Part of a small language model's weights.
Architecture: LayerNorm before each block, learned positions, biases, normalized queries and keys, capped logits.
Training: a variant of Adam for these matrices, 6708 steps.
MLP neurons of a small language model. Each row is named by its layer, matrix (up: input weights) and neuron, and shows model dimensions 16-143. Each number is 500 + 50 x the weight over its row's rms, rounded and kept within 0 to 999. Numbers have three digits each.
Before each neuron's rows, "fires in" lists the words (lower case) most often at its 100 highest values on Wikipedia text that the model never trained on.

fires in: "made", "called", "married", "helped", "should", "may"
L2.up246:506419530448420605470501475467486468485484497488504596501502521358519611484529556474481554494476486570543461555492432503388586521556544537428468595491492514534470456566478541492374585483510493563403468514442548519516425452475484514467518507500402515590551536497552512437496363559473504502542476428538570439509513477514458451584548476520437471447495451382452508463503461508584475496479

fires in: "be", "first", "written", "avoid", "1"
L3.up494:454512551513550509429496506386555597485535497452500504636437549432447532629522568588537380454493476532592561532406499502502463550501442484458486566498561471502540600557511436543471446527489481455523457497426436538544495504499504532405438499524409501540494584520401523493518488541530492521458505508470557547499503498447473517599501523541559385461461498512552391542532565446543442495513

fires in: "high", "long", "short", "truth", "athletics"
L9.up446:465509467511570606516596460517507500487539581492592575478494474539536447474507637554604535545479478518481529460476492520555438414465456507461521423495413531452441456580528502433431467560482566513512525520480546500514523390496486518500502497537548497452451417376528436571492446525556511556576467423458569488530414486382498458467528473530513536546448525507437424497483637464555565515509

fires in: "had", "should", "scored"
L3.up47:499487490573439539578483491467420481417449573513495532474431475432470567520574503515514559426489534513482461496511556493418473467480494519412574451510516466500521534535580603588569529487476553493489442557447503477492584480586532521544537492533522593450595467486448498517575456518518470480558424476423553458511504498491411461540478565599393459468542519488407456440367551409454479541465

fires in: "high", "lower", "low", "highly", "large", "largest"
L2.up511:475442498573492486497561492529537525465497502523502600596489497465443490465502560550582458559463421511450524497616436451478522556452486434344541488478585492474467484603549546496556423447524414455473520488538577447540605449473484516514511502488454488510520562493501522431466418471419546485537486398458484563451570583531537501509433514507504382523500474450525453469522532487510403552506

fires in: "between", "which", "density", "activity"
L2.up523:469452493552593548591497449522509404521525510417542424569542509444515482571515571427499443503545444477510554481627468460428537547439524589488570527397558459323483447515528531551481442468439445581412482460506434499433527493525579524484450544439465500548479475510465527492449541497511490525440441366460562500439444491514476479509506496502439593464542480460569563465502506531477514552464

fires in: "by", "to", "during", "following"
L3.up128:592510431509501540424515457494459468465460526533582499537485645440496496481474541491511542485491497604588520476487563421491497499460464579483556494420435564475490487590473485479471517450551507556451526515501591468400510458490537546547525583497391600509463460494515499493538513511556528537559562572436568423487478361500475471467462462498508370531410646447508462490512507447547444520450

fires in: "but", "although", "later", "however", "thought"
L2.up222:493461536460520652487514508494492484525558535518500466471523441403495610486568478594528537581521439508491596534528459515392544454510499529461496512499520500399424501536539555443441449468541503587499489484493402511489426438466524519538540527474466550630560588540589548415566443556522488500501531481504525559475504391520478472495443548480417537486539545474464526466473496533575538570516

fires in: "by", "according", "since", "of", "between", "until"
L7.up476:496560570515537494418443453485409502479513436503541449560523562499455454422510521579592474472562538546528511538462533458487550456415505537509484599458574435426465533519541441483487470543536443555515512582472545388560486504546559518480506554543566479574523506440492516490473446616500447531525404505457496372492576512430553470408459421511480529448435612493447512523493420549453426485508

fires in: "where", "channel", "change", "chart", "what"
L2.up553:437503438498543489517467524456497586505439548527494500616488470432484503575538534562523470513538480567537523557568409451394438422506553533465601490404531496364446560585543472474520528425476490450443410507497614489470481502509515496527439571467493499518560452539500513449507466508536439483587514456441569522457568443494513458514474547557529373490452500373510533452553497534463546557490

fires in: "found", "following", "founded", "founding", "released"
L4.up99:506429506464506514464511393465388441511520572481459528547515447454567484430517558503480526565407517538589565575479490460565599463498519463524558540495540460617460460444504489490506552474478480557543560525528469487590535475511499494533472586551518572507487551453500588540556520520493538540635472508501487563524450503499387432318429471477534516528479579474455529503589580480545485467526

fires in: "served", "well", "worked", "plays", "released", "appeared"
L9.up389:494476569549517479525471475477519460466487568513487507452558581577459465495559452435608353545600555526598472543556509472417464508411457545493546534474437490503505466542491555492443484619485484516464501557536414435362502509547494542439500529443437525509490476477533555427488480612526572489463504515462633525548485441484515457461459510442457549504633438456513564409533476459463469493417

fires in: "out", "months", "way", "week", "outside", "you"
L2.up12:519524495464485564553605459512457522530463528531499442538539452492405541469529496511573551541506524523511516601426539515488461426503431535484479422508431476517548550542497483486473504417562482489405478489424612524519412489464589549524568608451466541538520529471387544464490492556561492552510597504461540411503538399614533491551405457447475429501449535461489465447482468575549428441516

fires in: "in", "according", "bishop", "as", "catholic"
L7.up467:374480458531514487506464501503491459505462524460580539525528602393532489445496478445497486482561479543534553598570496527481470507463561496596541520443543565493487499631431431441563555468468507537487495469459527425504468406555517484447462536454517571451549495500544519543483448547512542601581448563449555473548569559439524481471413505495409541462466578431494462485518500549514551511568

fires in: "of", "silver", "considered", "described", "medal", "only"
L4.up233:457503602528488569505605502489477486558438536426543513410609482350470596546517517478540528520564466503500503549516440513551576501460465523553531531474520362500495470542529419453507444405524442479501436560465519503522434523522549541457476546477446503566412559510539495571423497531417461510471533509480512504528377582494452522474525520486511467476490470461516497551399528567531450616458

fires in: "on", "along", "near", "behind", "off", "over"
L7.up558:493480501508485525526595459461460544472415535477545473369467598507434526432487566443463566536524527457517586469545457447482502506553481475431566494434498428477498537512500516511550416508527523572481471485520460596561515445653621509435572545503455605539544538435569547452484494537448423515521420438458550485597534551487502506482501509471486544455578546529449509422379545536560564503540

fires in: "during", "between", "since", "from", "until"
L2.up354:478530545474451524505572484473568486456501570419467531412567469426466467494536480553515526593480500500427547540529587427462465508448387547513519582350426591491510449514521452513516532468438483505445457562439535493468501499532530466568543654492552526509416507425547518493481518563525495531500574529461510431501512466484539473462447511490368552489492564543471549502506493545452513513486

fires in: "up", "out", "back", "over", "off", "on"
L3.up19:428493467466499526507595449479535540485450525517470511510570538528522526416518482512449430501546493559585503539491545467520530540512524473399531521435479563560521469524514595494390560446493588506482508527450480495467537482515589516486534640453380524495563530381452509427533355529533518483578483586437608515582505443526393509567434439490482442415529471504510506468502496460455541485465

fires in: "2010", "2020", "2018", "2007", "2009", "2011"
L3.up209:519565485537386616398524514499557515479456497522551451521582572464432534541508496472531554533455478522495479482503580543441598447453518556490503548425428503560431565505540488567503519462508538454519516532531525537543420501551504402494553566455458569585555517498409537482527386525507513476497568384595479450512383450500465493431477489573463475448450490515467509433501523513465502499492

fires in: "born", "college", "life", "dead", "geography", "year"
L3.up8:525514355586470425521459453525478459544449526618541507437522524551545495547516543516488550467435410508538535433512475493571482524350527432466523567429491393613466442550482543552434542524454563506380472448466477509583484493494535548468533549541519541505474383501483490497482516556465477528459461472401585461573520493544515484485452459507505467502573534549516528460496511512627516558492